From a checkpoint of a small transformer trained on Wikipedia.
Size: 8 layers, width 448, 4 heads of 64 (1 for keys and values), MLP 896 GELU, vocabulary 4096, 10.6M parameters.
Architecture: LayerNorm before each block, rotary positions, tied embeddings, attention and MLP in parallel, capped logits.
Training: a variant of Muon for these matrices, 137M tokens, 4191 steps.
MLP neurons of a small language model. Each row is named by its layer, matrix (down: output weights) and neuron, and shows model dimensions 0-127. Each number is 500 + 25 x the weight over its row's rms, rounded and kept within 0 to 999. Numbers have three digits each.
A block is one neuron, or neurons of one layer that tend to fire together. After each block is what it responds to, as a language model described it from the Wikipedia text at the highest values.

L2.down205:504448508513502518477496516501507494492529485509529480522492469519522563464457496477510498500503504510471508528550509522486498474481448507506516504498501491465496517512546485497509503491532486509491506532466519558469524500532496497464514485520500514457469515470513462495487497479457513498497483475475495540449493511475526497520483488488511525491504508555512501490437444480473478504490
L2.down314:507514482529501514514496482479499514478537470483513564500508526470511494489519499528511502511482471478498527493533528518478527535459494503498497508477473483519515494463486547505522501514529486510497571572516491542528501476453476487527489498483492519462516480519503488468482480462500475482483502505502525478516451474489525445490531485511482503492505503505510467473465522463472491477522
L2.down364:506561524533558531481511553538474475439482476554494509517500462519519540479543474502451455461505499494466460534489500488497520499472579530489559495512533504506482476508518499524545527496500501522522496529502521484512525520501525483539471490497514513503534516502464482522502532508487499483525495484495496518480469534478528518496514461511433531529446505459526495481522480523560549500518
L2.down434:501523516482519486517505501474528496481499516485520519535516474485478507509552525523496532484463489527540507494517487480513516517472477512507490479535489465459513555495483526497514495517490478492483497563535513544497511542549449491483474489521473483500493506497492483462511465493507502503491514489506525530547463510509478493519488500510510519456490502509486453508487487475505517498512
L2.down578:492524540479509497528521470473504493499477521509493508572462533451480508505502480508530502490512499500486518503517538503507531497515481510458510461541538503497507564464485539468503479492511518480485534474475473490516553515514536524509506498506463454497515485473506448500513551488439480487525495496498457535494431492487507515474482525504525493542502464520510487518510514513487501545474
L2.down611:480494529483499488503542492516477503544526519486546517499491500484526459503511538471522491483505519479475500556521523494497504539526484476470520504479482492460469515432489470480484536510516506505488504499491510472470462503508515505530514527476475491488509486526460520493510488506511498491499523537470514474484475530507464520491458508491520502551478496498489509486529487491482501522511
L2.down722:504483491479494469482518498473492491487518522510512492481494484458492491483572507509526487513521493492506492533502509515500507525484517509479482502502504435494485524438486534551509495472451517514482450474495480512522526549521423482473497509502489490476542496517476477509501491498503502502508487516499531512471523473490411455511518492483467504459524563474507462475516498468485487500541
L2.down740:492460475549496492468517508563502532502490498486475544463509502509510515486487523455562527528483497475483506493533492483485483462542524551477493493527481498500485469486517502515495473543527519511518498515504498474468507493507473481514504489472463539478494492561467494494499489499542514517461521515495489523489480536471520509520521522508511546503518490537513481490463500537509524527464
Possessive apostrophe and re-/ren- pieces

L3.down378:488493521517466503517486513513493477522443513513531508530450507495470488509512525480482478489502473467480513460521596495548509509535519480521507460513482490515481493481528475474470505517539546504514456528506528503526515495540497509473481473477463521487521504508505488491529469507500502518496483517539496508532469492511483474535525504525501528466466475530501470530485482519468476495560
L3.down710:489493484513489501512524545536512512495458459491513510524523471538510508515491494521497489531532476505476505497507579569476533482517511468461491520499454504493488497546522508467507537495478549501505531506500530555508487514462507492468506534479481493489524458482539510491466490516481472473488494490469498487470435500491510462497513501514469535460477502490492516494506458514503551524528
Second-piece word fragments

L2.down20:485499530494523462487504521540520495464485545503491467529523499520488502514575536546473483524477539551531449496477478493571484495484487530477553481485476429520528473474521518526505514515531475522486436463523516490468528476540505530490507479503509468491491470476512511505492511506512490486545503467479487511487520526528484510471518458479487494546503533493525528448529489503522497523513
L2.down70:505479516473497488492474511500509539507453536539505485460485542504495529498529498516522478499523530467482533476516487533482520502486517537512476491510492454517493484524512506466464520485551486489496498491520488519474484545467505557542481483541518497497560477465483510480517508471465475463529494515488510487480523511533508455487483518498482472474478471464466496525528491509489521474493
L2.down80:506484500466478507504495520529525498493495506466504475488501490477478528472534519505496527487461495466503539516500531476489493528557490503472500474511497471496495467500521517433475474511520535497492490487507518527498458477505508518484527522505481516477533464486503455512513488463518498488515457488468489551466505485506528453524523475499504506490480501521467527471469472489504506503531
L2.down203:500475514488503460499451518509471530499523512508524496525510528475527469462476550464554500518505508479514490511465543457498471528516519494475473490477546468521485508476483496501482534456497534487498498482547531476499494470524469507514544537463487512515538468504487498464450555511525495554495518507482484521461526516489505513498542515481490544492493494492466508482515495483514482510516
L2.down272:469489520502564497522518451466529508497512487509531527486469493492456495472446556489517475504480538503507534520425517538494544495484490507513515506452483487525491470514472512469504525486548517524502508454506477505498476533525500446535521500497505578506542491499484474523558487549488496535499502516471498549512469517509472467481530491433507538549476495478498485511495492505440499495518
L2.down406:475447520519471469487491552541471511466486486455501476466526537523545476469520515461512492466502497533511522484479491525510496505524523507517493455527519507470533514484519553539468471543498502485474467502535534517503484513403507526491468483494485488536515480498516524449545524515500509501475499515468469485494534546496540521522521506485537451547493497463525458513517503483502483488528
L2.down690:480572527485500502443502498515491465481492481499545508468506476499506485481509490528443436486536486492492479536489456446509516521513523474516479532512526504468509514468523516506494491503481476558502522471462523484503521499470544543500519457516538487494453476510489492513508452529520478482475511537502501519476518489532520491522500507470524511474500507504514557515488493471509518498520
L2.down763:473475507485477477515515479453543466498493496498434504487458528505474481496499525486503503504512470506528465499488521545515489507500484459460513524501522477481558453489514549532497509560513488473477500498514502487523524520486523491449477476487527498446505495495552510472480482488497474479487507473503497517486544490527482491502501452527501569475490533501463520538463482521520490499537
Article title heading close

L3.down417:481464490457524548469475481547477512454500485534496496489492524482518476483490463514490500495524467491514532537524512489529527500540486484498485443485503480469522545511505464522475496492525458529479491519533477460474525478522490487463519504490517506568480498527553493514489480501492484485507481514472458528517472505539461542525521466511494510463500476468506493525542495518436506479476
L3.down670:505520486473493532467494535482452505489459467512507510522507470496531493545575467535540518490491481474521526476487528490499512489543518527474489479550537544481475521520529476528489537543491488522510511503545495512486501535497475490492525509448501496487402458502477539528458511525516495483510525512465484502474516489457543514507522528524519523494464520480510547494513500453493492485507
Past-tense verb endings

L2.down0:472464505567520471455491473482528523467462483511480503486473517531489505520502497489473459496488505526508476530494464497492472483430527489488494499531503528506469523488507521542532497500468477507511518487518498512475495515499512493492481527513517472523508505466487555532455495457500509445493491554508528495513493484494493470531534509511483499494527497507480478505510484490476475506509
L2.down44:483494551525541494455513494479462516469485481484481482516504476494483522505528431521471540457521513501511500497522509530545506464513500491477516526475506474489512501540497442508467521533527484489502518499489482514486547485515493508474483494516474490516481517457493506521481500466511477466503496576515527452511553466487475453522484496471483536476485463488509539540516513537496463495518
L2.down271:474508483496496538505503482498536481463540502491506489498461448525503511484527511516518513485518510525513499502512529529499520448535488494496525443516518482470515478446486492484498527490483479511533514486512505488494515501508528453517513539499453464486475511553498484480476517509534521477502549505550446506500507478471483472505528517518531459471478582483503504518512510472471534474491
L2.down382:503492500497545578479502518500494493495471515535507495519500517525473445485498451528515539509527474510490525522528494520506492507525536489522473556544493485523508472469477472516509532482492526514522491534489479521500508490487495520443521529517494438512521497469528456540477521497527512520485458499515542528491477516539492469484544501492517462520506495526478491512459465560465507535522
L2.down457:507545493520509511519501537518521520545445472530467481481515513499455550483433496528470507514500459522527430471523495479470464503468512464517564489523497498532483504527508526474496518489476524508504477447525517522518474535495539504494496472509504447517456487512478454508516523495493491447476458501456507483497531446490455526527472484439476498499521486518533474502468516526487550513472
L2.down479:483487512485442490503507515546478500524483474459476494508462481501495509562492505467496506530498418508515474483501494471527515501504525532491501535488477543464501522489506492525508538504427512509523467466499540469479491480489533484548531524477479492507499483510492466471498501486560503561437488517514478483450462473494495507526507506462487537506523560478499454530512513507479517509507
L2.down558:483527478508512507503483479483524477503535494482473487452517496496467497503539505515497495489498500541539491460548486520459520495507527519495456499497579485483561483512496488519479450537487456463506548555476519496528440525518478519498512479485492494501525524490465439524467460491525452476489487491489516474475474507514515521488529465485503533489483505463473511475500499519501525488479
L2.down845:469521529473532536479495525497503497514446472518503470482478536522468505533506453510540509535478468506496487510496468498524536506489488535557490498509507533523487490502528548504478503500523527522493522471526455478556463528466530527539462497544505542459510476520480494509531504510533458499474441500500483489491461504510511507478534507531519513489517478532475490516534492540500499552501
Letter "a" in names

L2.down135:534548509482503519455485528484506509493469504507518483514501479516486506456545509507465513499505487493477484519497559483472531448496539478542528481477486553526509494536482526469537525510519505526518481458454477494484492498499508469512464549539530554469493498496495534485474510491520529539491488481457474466497477519519485537497503510521453481525514515504505512449469550531480505503540
L2.down328:494478537490503531449487502544472507459473512502452468488517489528504540489584501485509491498502533490514474523513446492482456464474506507541505494496500520504471505500510453501504504505462480540517492500478478486490478514476507482495500476491484494463507453528495465519498504463525530465484493496545526505466445443529514506497484482500537482537537521515459510495531479481520504464478
L2.down598:536527496519468471440485481510490495469481480470498539512488468512474535510510451493482520512543486506500511478482464508487500447525470477532523508453494487488465497501518492507512509505483494546488538464489507505523502471479511476551507548536469476524499472483537459462495494512500494458505482527471515499491495498545508526504495518527514521528523529475469535504522510519527485522490
L2.down792:507514571474480506472492502532518469506522507483538486517484503509520505508585518481510529478465515507522489454462475471469512496511465538464508506533475511537487530449548527514512466446489497492513491499513513498472510537523515539518480498463486467482484497541521517475487503502474481500533505511483506514507479491517504498482464493522498500522543494503497512508454492520516520453486
L2.down812:517498467495483470498469525476478510473482490487519525456524489552560479525512525530497512508440511477493514474486516495490474511523506509449566535498502551494550530500538538477497503500541529534497464498523506491473503518505557488498516496480483477504483485516494491464523527494533522460488499543511511526492443510470519532463520498508484436475516497533520517454522506533555483479504
L2.down836:506486493506485508479502490521521504442526497463512517510499502509554484486623508481550500498449532509512523507538501484540499452478510460491502506505473445476523517500512494485496495520469510510508519459487501500537506527492443464508504512495500500483512492518524506469453493469518489493533504517535497536494507475495508501501509466491468519499517491507519492504489482490536505499496
L2.down884:458535522477486534504505494534485466465517537494489500521495538506517533488490491546486452532529471540502508461520495544487503494513519509473561523496503516503514487504511476565510539517492511533493492481478481422476472527483459500488519506525518508486517515464505499479477531502476480523503512487489523515468482493446486527476522543482508511498518488524496502468496506465476510473450
L2.down892:487507523516530500527505475489502514519458498485454517521514484479519472470542510508475503468524542507503548528513502530469453487479497499515526488527510483516481479506458522505529514553506468500505519500553500460504503454505461459510493511457492465521499527487507519512496500506509527500532507520491493460559471458500501514504433507490462530505473478523531514483471493533500522502514
Comma after introductory phrase

L2.down19:473480522548516501513484467540459493484443511503486515492503527513471449484482434485481480519483485543501481505505496471495491484509513499536503478502529475506514523468511502493507511534504505487492498492523495519521457495523461559471505461472500485505493541512558548521507508488476487474505524477494554501462514531454517497534544494520436490476500537494467535544530522525541488501531
L2.down63:503492561497501503471508474502504446524482520522461502499541560467484503505456480489507524513504515493526485497501542488513532523514544529467517513512503484523463498527486514511490512473515479505527535519473515528509461503517569479507488460530477501507455523471504508506518449513500513516476483517524495511528506514500478483518522522442519520495524523491460500500473516491472526465489
L2.down392:486494507480478521523495479503492500472516465493546485508500491483482496484507461502506483487460495496472475512495484521534509481475511482489542498515534484514517485494490529512489468515481498520498488513510492514524502481523499462487475529499501508460487467481527534524524522488462510549524498481520513469512507513525530499471515484492513552490482503463514510508518504483497537460503
L2.down622:499498527445487511523564494526529501531456494505513480509514534525537477534548525494478510548507486517477536489523484484520494495497554482528500463474517508467486506476497489535466494504544524476487488454480488496513466512515503534513468504457505451525470532506524487507503508493531556498484510484509533524514503487525483511525484463513506477526493495524467500548497543506487527515499
L2.down731:528502538500523491526513532526463483501469512526500479509523515501521516483490509453493483523543515483511534470491536544530490499512516555480495507538533520500480484466496505483522542528482480519482520493542495485528517504491495513525474510517493475494494467481519546465548482446512489459520576500551509508496509475494492535521444488513504482502506512469518496527530494551542526466522
L2.down780:484541524457479501491490511525504506487507501468503537478477434478485529549520494481503511455473504512479498506489482479506530485521485524495552496529477525511496498510478529476461493498496436508514494511508542531537524490483509501482507509458500460477479519515569479507468484501459480515501530513496507501503521467509503466491539454488530479524496523491473466517486486496518519505513
L2.down801:480481480495506531473488487530451475456509555513541479466519523462504492539504502528522523497462489506522497505520534510516519521520520483501482528503538509467508523526495504501523544514470537521500535479499531466439477509507477506510525500467468496448511472502513501452525467455506475495480469481520471544513503519513512496471512525499552498471553568509482514499565518467497514517525
L2.down863:501518495476497533531452503535513539493462445501486515483484536516497521529529510521543478493494509509486489516494473519495515482496532501513523464454521463501501496521543496470513447453518500509532508512457512490485529543509515491537514475501472558515484501511501499507497464482507467455514499516536530459486493491516499497520461494499470490495538502484498493492527458556476473499533
Mid-word ow/us pieces

L3.down201:498472494488501522522467498540528485478461481522516514517527470494504550488534483501482470506490500511524501475496502491498522497474506492489468490440472503502490509516516515455497535493479470434461466495518477510512460496440494508458459536488532526470492512476509531536470548532554501498540530510509526485470489509520516451503513514531490467517506530441504498507492509514461495485502
L3.down280:480454502506518489507498435513528457476508535454493512483509502525545500443528503477516473509495493541536509473499491550504489477506478520503488514510530475472498507461468485493510517477540478533506494558513499461487487523463515504490494496502535542457506498458483447519471493514468508471518483489486476559519491488484501471484480523535506492495520506495461501491534522530475518513509
Indefinite article "a"

L3.down436:479523511530487483510503471464518482529473510484500508501514523536482515537482530465529462519476464480549532505477486464548489452530473522524480539518484499532527528508496528499490489442493523484489503449510474530532519506480508511470512502476542511527501484476464575487494507502485519492542500492465495524485494502457476540511468510529527518472517440531476478500549503510467484521486
L3.down772:502485503503509513486469478506478514474488488494511483562464556500513516506457478545522548526499511492478497477503503553485488468492561517529521526549476553484524503526471474481517485540500517490494447477473478501547492519496526495495467473481471469532512497519470499487483496462520473513514493491528482478467500504493509484466525496483541490520457498486453524476527498521473502501493
Word-final "a" pieces

L2.down51:441488529513500517458510531490483467506490451515481517501516531504486513518451482518501499459525510484491514454516530541486526472499487485504522461541528490495488561511483475503498517513506492440523542476481480503467514516499488447494489493536535486539505550487473494509495487489491469510508474503515465465482520527462528511474522487483494478489518469491455477507459492486491501510482
L2.down202:466497522496490494489496507495495489537511487483522502525499527493481483482486487463476475562498475511490512531497539531452498470435479495479498506527501520498473502444522448516468506459509540516487524520532523467496562532458444465458430489486501497539518468507515491468522466497495521459493520529494478523476454454532484532552496483484520462493496536534510486516487504509489532492493
L2.down471:515493506529454500521448486538530508476502556470480458525503534531489473512482493458492511531493503511499449497529476525473450469485525507492518477478443506426447526507548522507499500502457521473535487497525507544513473516509504514553542491448504500520536526523528537499491524506500475521517501479518444483545464476480526486512513537522526478478523508500517475529518506465503529513484
L2.down490:477505541508531517479514488503540518473474535526475495509498552497483455475510497467502510453487526483518516507511518479487504506511484438471493487499521461552502451550550485479538481512529445528505479508491461526479486523532546480518489502486472564474541500488493489496512535530485497554487484525488497525514504465497532532497458527502479546484469501488556511510471488509545489470505
L2.down525:490508522503501460495509482513519444494450508513521509545457516521499511472506526505476481544497505519494536500529498510472486507485575504533534464447494473559513504506489505492459537428517520449509487516482487505509515511497496490524522485466475482452504494495500491502536478490500505467522568504460532466495471491513491486464453467514493500515503478487513508489487527486460545524520
L2.down669:493497504482517496540505486480489492509489513512487487520498498492491499470515439513460485459463500488476495463471517546504490474547509499512518498491504528511510516500514512517473458462476501465486480507471519485497522534489503488460493558500514516490489500498466501539488486534514504438516488448525495515505528490514479498512486489499458484492515462528525481486515534514487531503514
L2.down750:468526491489492529497505495481476522486514463521543532467500482472474496508433504477464495514495472486510483505500467529479493495510492490494508483454497563511451490500473490443475518489470508505496511451486548531487496508542479453470506467486520543507544480502477481535517515519489483486466507476473508507498462489489496509458481484527528507511513484518492526549503495474465512502496
L2.down872:539466536474481520476475505457477497457494505484552505500505501517467495539473454498494463490501506504487512495499498493492457469515518510499468496499501462482467454442533496485477515459505471457536437488550470509515551496473478518472471482511500454468501473498487506540547472466536512528525508552516502547536455470499514494539480516494518541549508472504509543542502511474495536514507
Make/have verbs

L5.down5:463547470495471549451493492477491494506499482557523513502553498496512547455486524514533545482474487491520563579542499500521468482507520517504521482487475503508485487489499478485556513516486475493522537521528509469480545506463470488505485496452497518513503465510495498523488517499486524530442516505516523501502481493505497508512509552503504563496503458493501483509488505520494504525470
L5.down287:531481494526491472484494449475521492513504480537488528506475490485498513509541498527535473502460450505534508505491462495501499511487535473495508478474511500522524529529528508492520511546526480476520460527523477479552514509469560535529499535478443513496529485488529523516510536497482514514514491473496493486452528511529518514531492494439471461532529495497477524512546483489474445537506
L5.down597:502506511484456492460499495497494490502501499493531514473529505578505479469500536480491472527502516508482545503495473513539497535546495482505486462536552558500478508481504463519519428516540483552515516479537516462500534498514548516522479516488510477481478480510479481522501505498484456514458512458477539544472507509519487498465507492478507461481499454468522525497528486511466502502503
L5.down711:491499489484514474497487520508519517510510534518487494517510474481532530511564494482538499494512508506463440525500493536468507510499489532517501486477538505480491487555500516508520502505550516464514468521518480498462484536499518481522533486445484513470538537510508489502482516501520499490489541490517491512489481503504494486482510497559514479536495498502493502467512546529453487471492
Before competition or event names

L3.down193:485556470480518465475475501508503475466452509481505478536540487543473497488537474480479508522491529465513511511555482495541517492496481498494564508502507485473533455520504486496519544510488501515508498484484473558484518517499509450496528523472486503511538526527491472488485524531498519536492484564497538507527519511522482470496483481487494495482497459515526509474553475477516522498480
L3.down425:468503532499507498532521465474540527517496454478531474508510548495497531481534474519496480503464560514562502496529475513540557490482514523457502542500525543486523505528505492529504518541468480514518524519487542485484523522503477491502510442468528512529494485493462457490478503426447515485467514556452505522506490499497502489467518523468496487489477446471494486545492549494549514512446
Mid-word fragment after capital

L5.down12:442537515496498491482458573502515461476512524512490512494540508501480489505498533511470495505462479506532500505515533520522532494494493440513506519520524413529472515541455502532512490473468481476515529460572535528508505482535463462497471478476492498481516464506505506507501514487511506516498481494493488472502547492516508539509515490529491514466524518464492504491515461472481513481490
L5.down69:516507487517458464492469521520501528516532528519531459473504530470531498519484537527517451511508480495484506489495494520507511505472534475518523494493476463513514534490494485485488515511555490497555468481501473476469509512531516471506529533489479518520462501528471470511481477505487519492522510469485498489473509467504486522538534489530526463525513451526501489504525494494510496527530
L5.down320:535489516502488580520534514481514540533509497521475497474486483505508506490515514484539471476509526537490518508507512482491521485469483496468498524519488491506509480509498531486521505513486528456487486511543525500523517485496437521472522527518539510523500488507469494468506495483517489496483500510519528491504493462515497488520516523514492503494529480506550492457465509523492529483480
L5.down357:529490494492452481512535484509508492503476484546537495516478547475479489488487529472503467493471461474520501502500509510513455482481542508505539466480528542556490520527532538529518529504507468481496535456466493502512488498479494470493523511492525467475521515497500479497496464523528501487523441503499505517443558546508511456506466515465528449506490505502523512512501480522508498515497
Leading digit of numbers

L5.down132:476480516425468513541481487514491495520540500475525557483540480528505531495510523479523504480486478528496499488533519479481474481468479509537524519502457456527503513482541480508454456479486545502486520474534481499486525498495447488481483499479528505498473485526470525502474471528475472508496545474507517478544480539443492487472543514527479526523456477509474548486511482513478466477492
L5.down275:532544517452461496503489462523508517482548477506493489450499495481479483524538490496494529476487498501475520467529504509530469481513500492522462471477495526512561482508503500498542440528520492505522510426512486486457504495501464472499456492424504540528492532476535543511454474483489492481512509486486484480494480500484538508513541505505541492483466511488522484530535471480517513550413
L5.down363:549486487470512538481518523486487574456498474494541468506445512481514560499484516466507504528511476500487537558517486514477529533510537494495492460484475510491502516508504482488465504518487500495485487509489506504499497509504501477516476508486510471503496482530507469510481477525450506498483511531462535486492447531493510458445497521536473491516484480520487500463516484524519532498478
L5.down603:519506483449487485532499517511512494475484482529490485483534497509494557471568488507526519502532484485523501480511508490499487477506482492501503536495501512496515517505511530504538510491522466524518530429525475502513528483519474472448530497445522525478473484474532533495480504494487522478508532454519501460539431535497541484484497504532532470503438494414468547502500531490451484512504
Clause-boundary tokens

L3.down725:458519517512511506481500540483507507522496535501456493483531485534521498510491460498506485513524502488526481505541481539498520505498519479539518468492514476499524544532474504485486503493542493502474489470501473530522529531484492426486539534465547486497524459536480482487496519542496495518477535463536496450546446481476536462516509476497478510507520466479451537462493491475555516496464
L3.down821:486480515515461483553526498489524520546524500523499520470509478517501479524566468502505486511494515507488498469498510534478479491495508543507543500477528493504511495462462510495457497493523497513526563517507493531488474498503507529498488490521519532518497437520493531494508489504525509497493519504459487493506517460493513477487506512543487515475499487508494533442500488495513481541476
Coordinate seconds, auxiliary has

L3.down210:475515529522475494489496503477471491505537512497515504511506516477503477536512489486527545515525520515524532503469503488530444523521487461504480555513512467507473506475480505517501526519470496537536472505492513519515480503559498516483515478497532476432495502494460486491490526487539544484487459526489499471502494528519470486509494536457448524530470479544496519505461452472476481488525
L3.down476:487495521492498453490509455466468486484472480495487449476532529411454519503497527472497516498524484489504487541509494529509456528487519513498507549536511461514497490474505525518533494480502505547508514515536502461519504514504524488492477509485565504493456509546525533526500468541501508474466530508496488480511545498482500506502484479502502493461529479445499517508450498506501509518516
Word-final subword endings

L5.down56:532524516538531470491516489498524517506450507529541510500498527508453466464513508493509505534520495542495493529507485533537486519473448501514522484496493462487505489508514473493508530527490509484518511532545501491495484494526503450467545514518450472521498487506475536501473474517511510545498515467502472470535505456519529502514537525486520469492518511498480460514511515536499503488456
L5.down512:525519496531454493491509505466523532538487503485494501486434522495463503479461489483522509543512499484473542581480468521501528471474554499479526455495504479543540482487486494515484511531539489459517516571506487512473497516456517499490518491514524465513494472469490561534491493465522512501490489496472497475511464488517501479496476514461471492445475505527529482533531511518522550477499
L5.down535:554543475528494506509446514517521501524497485471500477505512511462463424490525517499445482544511506500444502545530469534467567486536543482464524527478492498503469457512515521495511513481526529486490492536476491491475487491461512410512498484513528482534494493467497485533514466515504488489492497474454481549515460515497514482524455527453525533466543473515523524517506493520488471527498
L5.down791:486535486546498492477521510538546512479521512496514476483465506497470479486487516519527495534498488494499514571512513512515515458487482513498490484503533483513510495461486512490450498496475506473513516502464555505486502512450520490509512523512510489462544502520497484478488479468524523504468550508522495522476475492465526450526476495504505496479526466526494519493459489497516518518468
Clause subject before verb

L5.down145:528512525511460495562519528474516467513510489521531508475514503501527523500451511489496478532481509526486503504480467503497508483524536503478489544501482546511527497472473489461479488532535437512534533437496511507484494454495485529502509485497482501463521480569519489509490494517478464473536535529477507467515514507484528468525494460515497525541493499506506522483542477505476464471495
L5.down348:490500487514528516491445489458457506474456562486476504518496471512483501505496474450484498515461459504495500521493491503530510502465522483488541503504515503445529484496477510491447454496485512491512487479487475504493482521541476544504485548488509504544507522491484501546490526547490472497511487507499526468508527508464500504507505526518504544556551462477542506490482458499503495483494
L5.down360:515529521513461451508550463537495496480502514506496527469496513518509504518495526450512467465501431488514455473479479499486497512482540504528522513514454458549540506490472514475530486477512507491509460454492517510517519503500496492495504557448484484517510551521508524552483509438489481473514487524516477517555523514537499521523506477506510491505525477503513478516477510539538492501483
L5.down494:492507534448534505488504489489532496535517527513546489521541474504500536491473505495483495481486473499484515498482522470486505480468522540446505515509542511533483495467477518451492494522519525457448524455507536499464508527468494485497495480502522501507462503490539509444524497506510518471448473504535480500550500523489505484534449487506499520498529500478523509512472490514536524515452
Possessive apostrophe

L2.down213:480455500503482507493497516468482497475495513489543453485486533520466462453523435512533506510467480470512491500565461529521457544512477498475509504497510499449501532507481501499525481488512521477480491499515532524511488489499481454546516441482518503507513481479544506486524457489505476484510495503521506483450484504495524483515500484497483517520479531435471543507508509493463533514515
L2.down276:536485508515503553502501527487487489470442450544478498498531467463559493488526476512507502452540489436521502536489483492468520535462472488430491516536460510507496514480486488514507523464548496510534478488520510520514480512485476491483465533521490514509511512524524552541472462478487505535459473493506531465498483472504509555478450526518527505494510506428506489495521507522475513501480
L2.down480:458482465527516535478501521519536461513483473521483469483527506506528499529496486503474500489470484526475507463525495510489498493457512501464482486463541469526506501478530500502514448478483493483528525453480529505455488527458519511535506492491511469521485472494505473528512513544483517501467483511523476487538525528493473482475490480535515484518445466454503544506519505500478491517475
L2.down554:497545511486531480533451517480507495503474487503452524510503507548470473534512469533530494494531468463509501526499546456502521513525499516513453490482463504505505467485499537502487498502536511516483507479481524520495526512518494464491531566505460462508487479499516464501526481513530517487479501511507508502488508515503540519500495535485508483472497493532508512548465514507523521465512
L2.down592:508486493516525451470509505501527499470472496519512491530522506530512494542504473468478529489553470530561500508509532511449480474464531493501519518518504486494544510500522475514513513530530503541458486515477439493518495491515516475517497493519487509465506501488517501465467518480480535539506432478510497487486468511525481457530482540570523494516542536494513487544506512498495490523516
L2.down635:465468538493499484510509526510489472501488528511464510470516486476556492526560476540486490504526485473510506490511524530519497546483476479487522489497500463497511499496449479519502495503465485491484494501505469510553507484489527513541511515488475458541506553550485474489486475487476477517513472471492497488511505486483478552549534480473536452502516518450445530504513519489499525472478
L2.down648:493472571478520527506507443509490467504499475530488492533473512470515470538548455526495523512547495502526475498489503462481495523500540483460478503471524493486502508525496511508502464474493531510529514497502487503528491458481476504472484558495523550572457505492500516547498474490516485534481529511475494496481532519512514523549465484498505491458526541497493528483517485504506480526531
L2.down805:510520485475490535537479506502479501484498481505546506538504517513513499489476469463474471483481467493487512468529512553485519540512536461532514526488448511548516534504500508499525478471558496485533501528494475510529505517498477488508467550481488494477518479490500494536461496524556501504513509531471471517527457527516502482522487509492529521503467534482437504478484468514493538539509
Past participle suffixes

L5.down482:520461446460496496466470479495527490474498500504470522539514456528501491503505455471531484547497462507493478519482473496498492443495503476485505512506465514498517545469458521526471528486494482500519496490473512501535508474477501527516504491477521524512475467494469521536499519454506440522560465544511492490531513514459521558480493452517544461528506519472514504549472490513508510489513
L5.down607:508504533463500511476503455512502496513486481528475474532523531522536562550469469455482491509506481517541467453547493441488491502492492513564491545501485527505557537459475512545505488521524524518474472514506497479528548516420515496509509499519503511510440477465517522491462491493489519497499514522530519488497487522534500486478529443501487467500468518518542485503498497513512464525481
L5.down873:501516535526473511523500534496518519493442504540462532463507488534521544551494487508486501445499489513438500473536485539492481479556473485485472517491486527557470515524490513532507495507492500483482464540490489494561488499508500494501523496526493513538511484520498502493511485522448489475507495492506531488467507500485514532467521499505501480520491510493531475531489475477488477528529
L5.down884:535460523510513542520486496510495462539485490490481507516455470492527470471522502489524476517523486522477557504517445502495544531510498483511553532496493490525493509472484562522506501515508460484538552514518539499476493504526483519492526500487522499465502483529513510489532514489535516550454507517477491509460488502504507479481536520496506497480471474515497509470506462541513480488484
Mid-word "a" pieces